python train.py --num_hidden_layers=13 --hidden_size=256 --num_attention_heads=4 --num_key_value_heads=1 --head_dim=64 --intermediate_size=1024 --vocab_size=977 --hidden_act="gelu" --norm="layernorm" --norm_place="pre" --norm_eps=1e-06 --positions="rope" --rope_theta=10000.0 --rope_fraction=0.75 --qk_norm=false --attn_scale=0.125 --bias="none" --tie_word_embeddings=true --parallel_block=true --extras=["capped logits"] --init="orth" --init_std_qkv=0.0506 --init_std_o=0.0 --init_std_up=0.0506 --init_std_down=0.0 --optimizer="adamw" --learning_rate=0.000994 --beta1=0.9 --beta2=0.98 --weight_decay=0.078 --lr_head=0.0103 --warmup_steps=352 --schedule="wsd" --decay_fraction=1.0 --decay_shape="linear" --final_lr_fraction=0.05 --batch_tokens=16384 --max_seq_len=256 --doc_mask=true --train_tokens=179500000 --max_steps=10956 --dataset="wikipedia_en"
MLP neurons of a small language model. Each row is named by its layer, matrix (down: output weights) and neuron, and shows model dimensions 80-207. Each number is 500 + 25 x the weight over its row's rms, rounded and kept within 0 to 999. Numbers have three digits each.
After each neuron's rows, "fires before" lists the tokens most often just after its 100 highest values on Wikipedia text that the model never trained on.

L2.down432:486499507463475454520470480606501510477488528493467497489488516461485529502509524479492508448529484538513521498505526529526476486486520513541529507498525531461531485480517459504474468508520492485473487541478513456501507504484511502482533504526476479483493469499525513488517507496536475487491540473512496521510505488516487494478507486457467504499488486502515492465497484496509509511512
fires before: "==", "The", "A", "In", "O"

L6.down371:464516487427483492470459501692478519512525516496526502527489515497491544485464520515504520498525507489492490511509496513508525485495497499510516491496514470493489496506516534515489499485501489488499533488493508535484485502503531470491488505501518496488505499489670497474518479473540499500478494527502475511516506495477503486507501522470510506503508517529514496505516517527498517495507
fires before: " ", " M", " T", " F"

L8.down646:500490531519496450502501481527482445487467535493503468540460463504494538531482503496517517496475473532514513509521466476481517470471493520535503535489499511542481500529435456499506491479504490511495517530512490494481547479519494488452503507477493468525498501518546498456498481511515496484523559504489478506541514512513522531489513532527508493516452474466483501479543497471505532520515
fires before: "-"

L10.down538:479511539519509476457530502513505531490493494538523509518488502493496503488504518498480510462505517483504493482460443529489475462489522533482480479509494494472457517532500474529512523486496468519542561512512492540520493489472492440465520552494524516511488437529538522484540514508493532473520512473506555479518515524495531482496481433531475497509441441526494481497499486508494516490505
fires before: "y", "ition", "n", " States"

L5.down633:499510514529482468458510538514502534480477501528503500530473482517487483485466507528512487529544464465506486489517487486506543471487557478475468492476512508522486526504484513501517476538466500533522506481552488537478491492514447515504520472431518479482521458491553479487547486523488538463503470485457494494521482514471525502524499502486526494489467528472483519492485528537527509497491
fires before: " ", " De", " C", " A", " P"

L6.down91:513521497547566496476540491468514517496532478514524506547494482518512509467535501509505538476488468477460517457485504492462515529488452458525516477493546490512469490535486494511478515508516470480497475485473455503468493489520520501486507509528528489467508464502500524464502519483491525474525495512506445505502467530486518506544513542491517451493514429494504491488457516520502451477523
fires before: "u", "iam", "ing", "p", "ight", "or"

L6.down417:557496517405445498499484492565448478506529551504499506490517512485512506490495522539507519506523507462514482507488473499460481496491502497520505531502527488504514494457500499500510500459478524470484524480501473525507517503496526535470532495488506482519518514491529527535493465529481496491501502530506451511445540506452471497453506502519512467499482471518500519508475501521505487525494
fires before: ":", "==", "=", "===", "s"

L10.down173:531496516510505502512479493498526507525514536474558528526475537511524506478535473517477525527488536554461442515472522486507499521508531472508486449505541509498520497542524468482482490506515490519502507467506470522511515487479481498474443513557512554525492463502520492507495498510451561492499479465492490475552482515499508522476469469496468428503486494511481520497500515465473567545504
fires before: "y", "ry", "ic", "n"

L2.down644:544519528579541501522514479452502473521481532511502458508481484500500450520486484519537472580485532502474533516511471518523486533514485471497496521476541527477508504434499434523515538498540490473510496501488512504497490495498516441530503544478472506505495475488480505475480552505526500449511513509526506441493493505508531520496526484550513512487467468493469479457543488459506467488485
fires before: "t", "it", "ion", "iversity", "ivers", "i"

L5.down410:508470494609498510488512536423492492517498459535456512511480533519481479505517483492494436527500528494493518507494446491548545529507503485469488480519475506488484472492526507496527489490511483494494466485515505505494511539532478531513519502501486490533498475545421473524491534494493505504489520521498480495466489481549464481490515495496534531506486490482489527516487513530492496458483
fires before: "f", "c", "st", "clud", "d", "n"

L5.down286:499483487504521479470469529554498451467525484530490479492511477513507550447478538449515527497497572490469489542532476497493468531476472524477516499522503499526478531517503508506520481484529511500524518510485515500491520510465522559501507487453531515518488489522530494471493481532509507508520469544463466489452521484416480530500482476488526478500490499417535504483475485486518482518504
fires before: " ", " U", "C"

L2.down143:527513482492517461496488510585492482501463467492511461481510486488517508502491506504565512485494488534518468480519503527508493491481485525530541513493493507501510522527496513511456523430518527484496519495502504478545487506503536525499500459543521490509492503477604476503494479499504483490463512498511494496477511513513536487444526504481499514514498513480473528491500486440509494499488
fires before: " ", "-", " S"

L5.down423:498517529474488469510471520640476465513493488526476448531534523519508482495472492469478485474518505525486511511531523504506492514459509511507525490524500523482511494494497516530467522505525481486468520516478506497501469482503522528462502498480465500531489489467573530504487477498534509551477525493505510481513498481500514473470536488490509485485499510524489469498556544488516521517510
fires before: " ", " T", " M", " B"

L2.down912:497496507551487496516482491481522498526493478490502475485468519533503470498512485470515493501533511474523496489545479549513488552478503482513531479525483508473498554472497509508529478510427494465490499490495502513506464487517491512495513487511518467495510551501500492532483525525522517515492528522520497532499499490555519481518509513526522534467435482493506509517522484498482486501500
fires before: "v", "p", "g", "du", "ss"

L8.down187:505469499591497490519543473530453510495475566457533518472509497494504506486528486504496509537498469497475503490480466484493514527473509458495495502492526471497467528479524496539485465535529521502533478504511509472524539472538528502490488479485470485503487497480486490514501496463496496535487494492515488526523489506508477497503552531549490530491485481488450490481501526475494520496461
fires before: "v", "duc", "t", "ted", "s", "b"

L9.down541:506520481600501481510496510450509543505550485478548488454509479425504488510466469495521486512515447546441517487493527529495497517507507519489531486485498492483485529475487502518469530493510499499499496471499523499531497484480493527517489538494521488498515497520505504510481489496474478512520474523513533493493556507542511524460516496512542471512481514527513505468470482500459484446518
fires before: "0", "8", "6", "1", "9", "2"

L2.down378:486456522508457523513497540496480511511512522520526492485515543480505518470497487482485506503503484497490486492477500510540489495552544502497495478525521526488520511495497471507521537489502506452496524459503566511499499443464502475526542479508550482495457465485531459521519497488495519501459477524493537510510529511520496497470483519504447484490505484527516494474541493458505505499528
fires before: " |", " ", ".", ";", "–", "0"

L2.down553:494491473577493522552502435459516536535492485520511521506481482488548471519500546519512470547492504541539470514491495522500485532456508492517519491513497446487494506505479582486503505478481435487499501483504544514510497507527545487539466488467470515472502501486448505537444485483452480504497512488486450476496480509542537502493486477485512489523486509503526509509542511514503505511479
fires before: "th", "x", "q", "b", "l", "c"

L6.down771:472522523576484494535522479496527488512469480480511481462475501467481467528499509479498506475526510476527479524469520504482507496517466506488467479484456499502474533497546498476488559494515486504522453504502495528492543475458515523483506517491525508476492509503453526511532506546509467442465513497534509494555493531540485450473475488551530534488467524489500461499558462525499467512500
fires before: " ", "S", " U", ":", "T", " of"

L10.down56:512471497495510485454459495470496441527443509516536478473509487521511529504503443511510464463490453535475518486486470468508502458486478520472527526493487467558515495518462519495515491482500494466496509507488502491542460509491507493514551509479500483477527507549507492511491517533519543525522531483524464493519522451506463545506487522507446518502483483560482474467520492516517502517504
fires before: ".", "at", "act", "d", "ily"

L10.down756:509519536521499492478489502545461572503488492504499522471497482503485507532436477530469543490469512521555496516538477468508520485485498495503476513552508543504490483509460489541517457486519479527507520493542485505460523511507479514512532471538502463504450505513534501489471505501486505457496499478533535506494533531477513506479541545510473503484503482508537469469511550531546504494494
fires before: " of", " by", " in", "ic", "18", "N"

L9.down590:478495515416495518472494474520470512465492486517489514490499469484504519498454522534481509454497549493513471471489518452518501483516535527494481486493473505504489476521532485510543524498501486540521530460501530476526502491485473488519508498547470508498512496441504553522490528524520502480494517501526516530481481553518483464506481488457489497473529510538520494497487505534491543558465
fires before: ",", " of", " in", ".", " and", "s"

L2.down700:484499491470466488534459485486502509487495522507517520460487511541441532507526492472494506492496500506513502456531494510462496477501526515506512530493496500539478536472517494496443496505490482492524457486492501525544515483498518473478497493531520483516509527511528493466480484442465532496501509477504469551519519505476508494526503497484451530511453476535499501496493475506490505488515
fires before: "ace", "-", "at", "un", "ound", "an"

L10.down151:481491473588519516549501487511501491508492513491469473456505514476483446564544508482523507496527483530486506489565455508493464460477512527447504523452503471491527515504525485475516542477500423484473537530526479535477489517511542491485490508494497521493536483470478461489496510456491510498519475533520483512501507485530452489523512508494517528476498521498516504472494494501515485487532
fires before: "at", "an", "ect", "ing", "ai"

L2.down536:514519490510510507475481477514453491481515524484469478524518503540461523556533472489526506493499521474511473477470519518508475471484494527500478527568519502515532548465462491538506504488440557463510524465488503485525523501504535505463497474474529496506464498511500494515513488519476508525524535504435498531476548503499476495537531529482477527514502447491468466500487516505480495507519
fires before: "p", "ult", "ad", "ear", "id", "is"

L10.down555:517492550635528523529486499483524499454529488494472490492539479482475485531504517495506479553460449511504553516500504501466523489459508513487535535488511471488540497466467485504484532529487486464490479495491462489517515486476482538502503472459476525505502475534448467470488516521536465515539497505518522451513508531542471484504515489521503445513508506496463508503456491500522520481485
fires before: "t", "g", "it", "ased", "ed", "ent"

L8.down824:507519514470499583487491480538499505516529503506523530493492482514491513484459485505509493489516545485512489497456537491511463491536491506502470490498529537510512489507503461513480526484522478509505494500481524553451475487510528513543463496493487491506498455471532473505553512527514505523457475480518544508537486489519503482469538524477509529435492517504517511529510533458482525458473
fires before: "s", "a", "et", "en", " and", "y"

L8.down525:503539526537536497525528478479489477488541477481501512490520531513533499488537538519510517528444454519464437483510522487453506453510498493516494474473518502513503508523484474472483500490483469541501470521571485478496514553465502500503467551467489472535506556495501476510467500528514513547501487457506523491507523549485479471525520462475510454469475528504517524418496502519482498466489
fires before: "or", "on", "n", "es", "er", "i"

L8.down485:498495518532471479467515457503477499499481550433507479514516511514530477489516494484512493495509494530493492511467489446474441483484461467513489485510508534515490496457559561527489484548498518529482517485541530510510521458456542489528495527523459505515510479503552518502483506512535497495539525464515521470512483542481494552452492501494507507496500465522510493480460532474543553512511
fires before: "t", "re", "se", "s", "p", "old"

L2.down632:504512509571510502516579547455528518541507509497544499486484499511468495479512495522496505511483470508501525466490547519444487485464463512494540510475519553513520499483551489442515492516501507462489489515491507477511494507476486505525490514516517528514487487507422504479496528467476496483476517510517503500483569521507519446505495477510489486537522519491487534489498532533508525511491
fires before: " ", " —", "it", "ed"

L10.down878:512482506464517500474536531425463536504425483505471515518472498526480506511474523511498459487499480489516533506486530455520530521460544489462531499498483516496477523446531452558517519493506490514492478488517511482504484511459517492523466503496505503507469507490470528494542490506468503447488494519503489546530484464453502508483461479496468474469505515505527490525481494486512476515513
fires before: "ic", "ical", "ss", "ect", "ess"

L10.down258:505472497552521527511474543475501505497493483494549475481508485502485484508472528484555490519497507499513523514501472498468489500470491543545559469513532530483490506572505499531470498505473508471552526499504489487485488518474514477511502505518456526474528548481523493467515504513530468499515531531527551489493502505509484483522511512525549494521519535472492537468533541466478485482519
fires before: " ", "g"

L9.down742:480496490497523492494520511430491502510476530504485526458538498567450498499513491558494473501518458515484515521475528506515561537489489540490508429505482488504503511508518477523526491530476536491470487502487440510490475489520493488489517483532495475483516565518455501531506494533453543489488532499471498517507505490489476491479443479483480497494506494479496505512501490503519469504471
fires before: "ic", "ies", "m", "ical", "an", "ated"

L2.down959:498495514534490544521533491440527451491523528483537511531535523469493488486514499465495441526501538454501516527519478477566534535467489482529525524514469527467529529474505539446497539502444475480460518515472485530483503532507512521477488492494480519514524479520490520496502516458514498485502533484529450458483481458514481535495517505531460521483490499503455493533468476519501498490511
fires before: "ary", "ct", "ay", "am", "k", "ction"

L6.down160:492505484344496483497478515690515481478512481470507479515482520501502528487525515504481541476502502486522504509502499505493499514482486481512510510505522492502498484507521498490492492512514494483476559527500496484495508512486548492465503489503530520524526503496657492494481458479500517506490496501507498508516501488487507464495503502477484491498544500514496502489507493491503509522539
fires before: " ", " M", " T", " P", "=="

L10.down991:521436463515471470465490479478485505434527469488496539503498484474461468537501489494522472470505516474527488512507517492513515488552494511489493451454498457486492498525489504522528478462489519503517481446513514501511495499546529515501497464523478495499484522487493487508527485573551534502485514482546535555468469551507527516510486495520501496479529530500484535469517486491468530490517
fires before: ",", "=", ".", "E", " as"

L5.down562:504506485541512500534486529466493466526552480492506479521487483506461489519544538459531504523516497495525475531525534524508466505544476482532504500495494518474481532482492501500482557504477460512464484514481459458518510517498474488531480521470468543517471493529457450550502474498528496489498543515490507499539452485505473488501506516514475559520466453484480502465540485499490492482516
fires before: " ", "e", ":", " U", "o"

L9.down980:541506512464482449462454473533451516503503508489474515467507470500513503562481569493522482453516493512485470461525471485487516474526510532500498556500491469521486472482485525488519512487490481477524505499493535511528509531482489479464507494503465456494481546517500525479522493498516505501495515492496513516476488482498525488507494497512493517499442493450526516490517483488527503513497
fires before: "-", "|"

L6.down69:480479483549504473476457445515548533489521509475543519469480491512442514514509478522490562528503494438514457474477492472450506512502492510515537504513538479481511518479483527475505527556496515475511485462496519509528488483504487508533479489510460497489490541489502466447463519520479472503525466505450489517473547502509452512496517479534498491461433475485483458472512508523484518490512
fires before: "v", "du", "te", "x", "duc"

L10.down664:507523486583498472584472473469505484526477489526512518500558476449482459492539502499522484534492506466493477522520491468515544539496489529526506494501460506470519469534525535474483477502510469550514459535504495463490517480474502525495513506541522514485493517485511472453556454487521479508484469511495482502504511464494455512515543526503491488536533511540465480503523498494502526496487
fires before: "op", "t", "ut", "ot", " the"

L9.down792:472520503508488476485493545503471506499499468460514514492485484503536526450527490479541535490541465525461467484482501521455515482459498471475512484458495508536483523482517488487531526558523510471525551531521463502529505469473545505494478518499502553553482474506526524496447500530473524516555472506495476500480465543459492534524524501492461469553502506482494510456521501508495501499494
fires before: " ", "s", " (", " —", "is"

L8.down510:519476495502510497508504467530509502530461458482525484510502478540493483497502491469482501483494480503482539526485486512479516492539498481462541522506486460495528464481486503516516543479468469484477445487473489464506543496543508500495497486513495489437507483479486519496477510462452475490520546476498495500494493489488510492517484507498533463491477514531476494492477468448498517459496
fires before: "l", "{", "ine", "ro", "oy"

L10.down529:484489490505506468474500478470498476503486530484476487560529498472504514461551496537475521495551480512504552470486522485512469543513518528547513472464490520546489470511475525505520494503481515515494511505552461545502504486505523475520533515473467476497532533523510519484519490479464491467490486523496494474534506530496476509491523475540504488506520505437540494537548518515494502516524
fires before: "es", "e", "ment", "g", "ing", "ed"

L5.down779:517525519524488563466485491491463480496481487509482489531454511478527513532482431544525502489455479519444521457457519474508502559463527500507543474468521498544553490510488509502502519501484477488513502507504511490499500504506511518510519493436483512509483485524540520506490537488505505528507509495531484494519536461486493476540539478529526526511493492480498502490530498488487481486496
fires before: "-", "d", " to"

L2.down1012:488466508476483458487498484559451491483484505467482496446490520482511537487512547471473522481538481514491516513548514522509489486484556512494517508519495529501518496526525498473474473486482481522468476503475519450475511507502515515518518509490500458469505526498510512487481504483526489497490517478496471526490508453465489478472532484479490472480488500523460503497516501520505471502517
fires before: "The", "==", "-", "A", "In", "==="

L5.down914:498461510507504508488497517472505500517534486525477470504536485516487488524503575469535454496488489534448470514485511513490558499514503485531591500517536478493446472515519492521512492504522496469485464484537512514461505529494534494477450459517477505502464500498510465498496503513491522519494469479477509463473499472539522537467503500498482491540501482531518485554470493534511500512519
fires before: " |", ":", "e", ";", "N", "in"

L10.down784:536504500572503528468530513525495516474516488567492492473495502506503556471473502518483476486480487518499469498481522478504519506531517456473530508481548501454507507499505472510480511503513516514509476504500547495513470496443528500526519512529514449509505548533496452471479530529464479494492474513490512527515510514498515474463507478498482553475512483492499499529507443487515490469475
fires before: " ", "0", "8", "4", "6", "2"

L5.down452:526495502521472480483493496503537498513481497537498510509519474522495523413471454507492508532543497503457506486494502543477524443500502493529471500475501498512499566517475481486516517510528513517515477519516501531466512516562482484473540501471551483469500484511562496492563492467516499480492539517491474457524513489461512495533508507472546505470478521486519521496487480512486495491491
fires before: " ", " a", " Mar", " C", " A", " J"

L10.down926:511542515539507468527496536484520497514467486503506517494532503445490507482491514507467555504508454503475515549492520533516552505441509513519489503458543521529483448488490516510481516487464492520499494506476520530485493481518530510485486491475523466500500498457524506468548502529464482552494519491470549444459531563504485514503462466475526530499517502481514453507492530495541541512489
fires before: "4", "y", "ey", "5"

L8.down562:500503484518502500462493465466518491468523526462510488525501498488537494521502515497491559480491535510489478499489495509499488528524471534498480512463549476486482495525511491510497453496519534470506512489525535520475501486502514452510515456518488491510527499520487459510486519483515518506506510462491485487513486514528589509536501510507486492516495510486521488529534483555497495500534
fires before: "e", "ed", "ing", "c", "l"

L5.down676:478481504547497491481471514442447514506532470440539454507498485468507462520512524453513551478473502453469497510501471533505453513507484441484471501501471489525481537472463538503510517515440527490483524523511510479540537507527475485507517512504526551518503522509525483523483488462421467494548484508486479539536509509483496529488518518547480525525507446505521463508505501504514518533526
fires before: "p", "er", "ear", "ult", "oc", "port"

L2.down353:510487514498489452504499504477486523500480560479526496500504520504498517564540492524496485452491477523538477461485497501471503470504475505511553435528520482464461514522511489483462514488505519529491463525515474479542476480500479516515531447510494453529503540514491507523464487453501518511505516515517532531508569521456469481516493508456454481541485505498489539547472502530510489484481
fires before: "ace", "|", "at", "an", ".", "ac"

L9.down674:479505475586506507529509570543503493503528458488504443496520478513571498485482502500487497503528503459502503521532504500466495502461503546508509487504554491506490490506509444513487524530547478489475508498545484523498511500506507490485525531492504532523508493509557545469489509485517504474553458498484527496498500519515478505449505512512501497522530491479525479516481486517511452471506
fires before: " ", " \"", "an"

L6.down608:528522457441508506508508483555485511544485518494529488506501472479477497528487472531481485505443466524514482495508494534462504544512497469507549472511496491518489500503516497518483523466489519554516531513524486451457510514505511497479555507505493478469483519488528549493498490512496541497491544489487530569500485479457551520473487495518452432492490476519511521460470540463492509456550
fires before: "ro", "ear", "l", "oin", "e", "er"

L5.down938:498480517512484454518511499489487467512458491513491506480455508479507533483547513482518541503483537498491476495531511491481489500480506529498512472516529493525483542488556491494466495517476492532466503512520518512473490514472498523505519499508520535510529500505499486514515482485490528522492473477478449501540496506472451528534503519457517470468475485499491530481502454459514495514525
fires before: ":", " ", " of", " |"

L6.down304:468486467573526434503467480517496509471515472467490517510515529502499489432504479501484525490532495492507486487530511507512540498467491466517514487513510532488547500501526507537523512514586497507473528508474512535464490508494509494523496471530469519474467505492518485527504506480464417519457480519478472524486495502475480505502491492550468516491472464477457493491496475483504503512457
fires before: "ing", "ic", "x", "man", "v", "ach"

L5.down847:495486495500445497497493487428504485504550507533529493515464507496490453496502483451517476502515449494516528476488477461484494479561470542502502485463454483521570494520506486513534502460513513502505513484482473503533493508513494518499505512495499508494496516500454492548486527532492530508472468503485543523522498468529536488537493501497550518512497541544473483504489513530514471466527
fires before: ",", "ag", "her", ".", "or", "u"

L9.down704:467526496535508512534490454482482475541494506502470537512484476487508533475491505505471497490510549489497535478479499539469462476511464497492504469504500501502447507470479473465500462498515505514530572485436530468543503537532473509548470481502497548520455463489484487474513512478511497500488521499519513489483450484498487471538510496481491475523501524514496481481484481568482541525519
fires before: "\n", " and", ",", " of", " (", "."

L8.down433:462470472557517514509526507495498487515524443497492532530477447556500500524500469507448481475512518478512587492497448509469460469524521491497501515519501490511531475550489516522496551529543502503450487534492501488512531503535495485487453510494498509497466497493445558504472475500484500493524461493449517519494481505502478510471542480516458491504512462506516525520426553510516466496472
fires before: "ely", "es", "e", "ing", "ed", "il"

L8.down324:495538484536521506522512502444494482519520551478485505511506519468489542466503497510472511534503506513514532513489479523499509499477529517484443538465495486470485489500498472448507484522470530492523483505477506485480521507537520506500462495508477428484506492482484499500533503458483495491493520524470504522509518521481517529491516462564543486502466527531558487505463498536514521482512
fires before: "2", "0", "4", "6", "5"

L9.down185:495521495539471485453473482450523541467504515470500512513532507463519478524516552501477437523532475539463501540492495519529495474492483486529471507496499513473473503516500516466478509491486479537471489565478492458475513479483524535498467487519487506509540496489510517543518514507479465551495510491478471485466527519511497487514529504472499449568462502476480497489525467480485482531532
fires before: "ong", "bum", "th", "-", "c", "port"

L5.down758:499529507532451466509456504450530578525489496505521475508506514462500481519501505522488512517519507531484537534510531488470506501473465515492515484468503464507474511537481480487493477495544471489491516482513521463506491512455473523506502552522465519482514484485453504499518511455539510546469539525538507505514510492486495519533495524453502512453527507495513545521520487505516503520514
fires before: "C", ")", ")\n", "ak", "op", "+"

L5.down258:515493520509480469479445518514493504519485511537481518560521509474496483471539505506524521503484539505493520533507509452489499481490492527503530519504514444482518463531478478498494505537505522518527405487512528500506503477523497460506497566516531515459486489511484451504524485496499517490526493506494496503485520523492508471511465535487530461486515533511459478472499524510474495486499
fires before: " |", " S", "s", "ase"

L5.down646:533486489525508527520523508463489485518520524499454478539547497507488492470525555520491526509464495528454509482498472489482485535492520491478545532512489487499511455505510482451494520543495538493490482495508476499513560522527479446526486512509584462539483505465499495499503481479538500535493484499492502480473553506468532509495525496477558458543510490509525508474484476511506497495454
fires before: "e", " |", " as", "ing", "s", ":"

L8.down914:475552491523460475508482532506535544511506520491502530499472474472479503543476506508459499493498486504487510508507535513511534484540535507501462534510523500471506508519462501503491495494488504495481453497503506474508498479492494502482525471475503487475511474509540506513465510502500479489486518530475496500478491461482485521534518489480538499550510507528505492526448458446523496537548
fires before: "t", "nt", "l", "s", "et", "j"

L6.down201:506487487564504491561472551454488481510484447500503523491465495510451497534490522488491523497466498493508501517488535498463473486425497497458436480493489502493518483519490495469491491523510524511545446547531500546473507516542541493462503472509514491526493494498488506508510482505525504514450491513515476502536507485506535469490460504459508474514483529506451507495515520521483529520487
fires before: "ot", "it", "p", "eam", "ime", " "

L5.down965:505467473523526461498538456506540494490500486519523475515520519492528508478520518509476490513551484498449560473458505518482473507533463495484485503498485543522509513465508523505453531525502463516434500450533467523457515451492516497462516473515521512510535490510524494482453533470508501476515499539518474497532502512568478489482510515512445558522479528500533507543520511446473523523500
fires before: "ball", "ed", "areer", "g", "er", " the"

L6.down643:475502530446478444477452515656460501492489519494507488511490504519492510507494493471536536458507511527517492483505500503505496489465483506514521497473506491509489530513502545515446518491495507468485566490495508505504477510517535479463466496503513502513518488466631501505494468483527485498479482496510485506507501478485534469493537487480510480499499505502506475507531535520508534519530
fires before: " ", " M"

L6.down478:457518551485504528542475500447468488494527475535503460489518469488480470520511551542509513490503494489467549479472495511454503497492453544513536508474507503493497517516503497508519497492498542505481464536498497485477521519481469496481500531494444493509510508484453519524441492526491510502490489482501485543509487512472518504498490501455520469455516501497509518546498510548538491539503
fires before: "ing", "es", "ely", "i", "en", "ake"

L10.down929:535462478506467507485498505461487533508475537512525485474528488472517499467473501523520501480448465535521464515480529468477540481484473496541518450479527487506536489481501507508547483477451501462565534487444503534474498487462502490538484498489491539482509541540482523507472517523498507515469517510534491536468489509510476521487486494528520494514516533543502477522484539526479502488535
fires before: ",", ".", "\n", ".\n\n", "\n\n", " and"

L2.down123:484514549529499518487513500420524492488509533511523482509564516466469468529520496459521435528451483498488517539496463519534553464492481498505512475463496511526469498490501517468519536506488491488512512497510474551467489523490510520498515492474487513531517485497447512477521499499511486530488497457563475465472483490548486491509532451519468495524497470452480503543491487481485516479495
fires before: "ary", "ct", "g", "ction", "ce", "n"

L8.down771:452491451551523549488545467485486518471526533507494520547511522467553508463515479532457550455546483503481489498454520494498472528505499512504525473491561513477503505479486499550476549496497513482489510491541501515491528507503507511455507495508515483489501503468508506536510491513452477490477507517516481483505515515518506517522505519538464465473488507458513531520467518498484498462501
fires before: "ess", "le", "or", "l", "od", "u"

L8.down6:533499457568490496465510492499488490500495459520490501529515510498505483493534503442518519501494513519511535486477565494476463491461509516514532517501488497484514553493498451463534452551547500481503511486486490486499525515503503501549477448522473502489436513456462500500463510536491442474510543548468531524475491495510519499543486500507478503483495528480493493465429464492491524434482
fires before: "ess", "ul", "us", "ell", "ear", "le"

L5.down963:466518463512537493468528484474497456483483460479524508511499516488497520522518470509481486525474463502517488456488497479518482518492510504479473533501478487495484517494493530490486516515499475483515547467542465488466475478505564466477472495494496471504497514508542494512499514473472510539492476478524490495510480532548476543511474519500492521488494518454502488521506468526471480500506
fires before: "ed", "e", "ing", "b", "ber"

L8.down193:532498492518499557513507521483491518503536501525497508487560468485493485476450511497491501462507500535505472496493486495489490535532511501492519514494504509463522492494523492497466496458505489545483495525495512463527500477506492506496505525509479500434546512465494492535509532510457480489491517501459496447521499484525520531491529552476531480516470481505492479529489468442501509453504
fires before: "l", "T", "t", ".", "p", "nd"

L2.down37:526476503522522456527536479493469513487491454501511490547523513478538467476491530535456509531497496481465484485471499489496496480496489545525480545510544520522500484489477452514516533482541502496486501503504560510492494518507471491547518507514503477484502489527455445493509533437496511476518498453488462481509501484504502494505545564495493543490486518513478484556530496481493510437441
fires before: "f", "st", "c", "j", " \""

L6.down372:524536517490502516518476519561487544500508517490506481496516489489471503500496519460474536436519523512540489512494517541510511507491489473556523515516506499482519479496553500524457500480482512450495488495495495504460483537467537502463507496478514466504488496490570495484531458480542547526477524539458515493493528456489464480476495531461538544475454497494505481521525505488486486546516
fires before: " ", " M"

L2.down355:493515502475488453512514535530459447499474498477440491497513499511518525496515527465510486460521488530496493489520509555538523514456534517526513516504541508484514487487514481492488472526491518489469490547491514472500501496496523484505513500499477463491512517487538542481526478483500443531495543457542465511512548456493500482474473451499484487503515520498529479483493506510479499502523
fires before: "|", "===", " ", "-", "==", "="

L5.down476:502524517564482472509501504488449499511500497503496471521510527511513496518499501495525505542485434488526499499493493466523488501500542434511515488498487447508517552479481456496522482510457536537513512517514521486477471478472473503513530472481506468537523539496494477466462502500514483495521479519474469519477496504534515498523521503514492512505448507498464496477486461472518507506548
fires before: "duc", "port", "p", "du", "g"

L2.down894:478485498493476448484476501577472470472469474466469468458507513503490540502506544476477530477521508523473528489515496511490492493495567486542497516531509527490503505518498501484469493508517472511431476492487505451474494500479500511507530510496492471501507519487509553497488488473507495502481532472495471536513531469476502481478507496481498478498485507538473498498505495524506511508511
fires before: "The", "-", "===", "|", "A"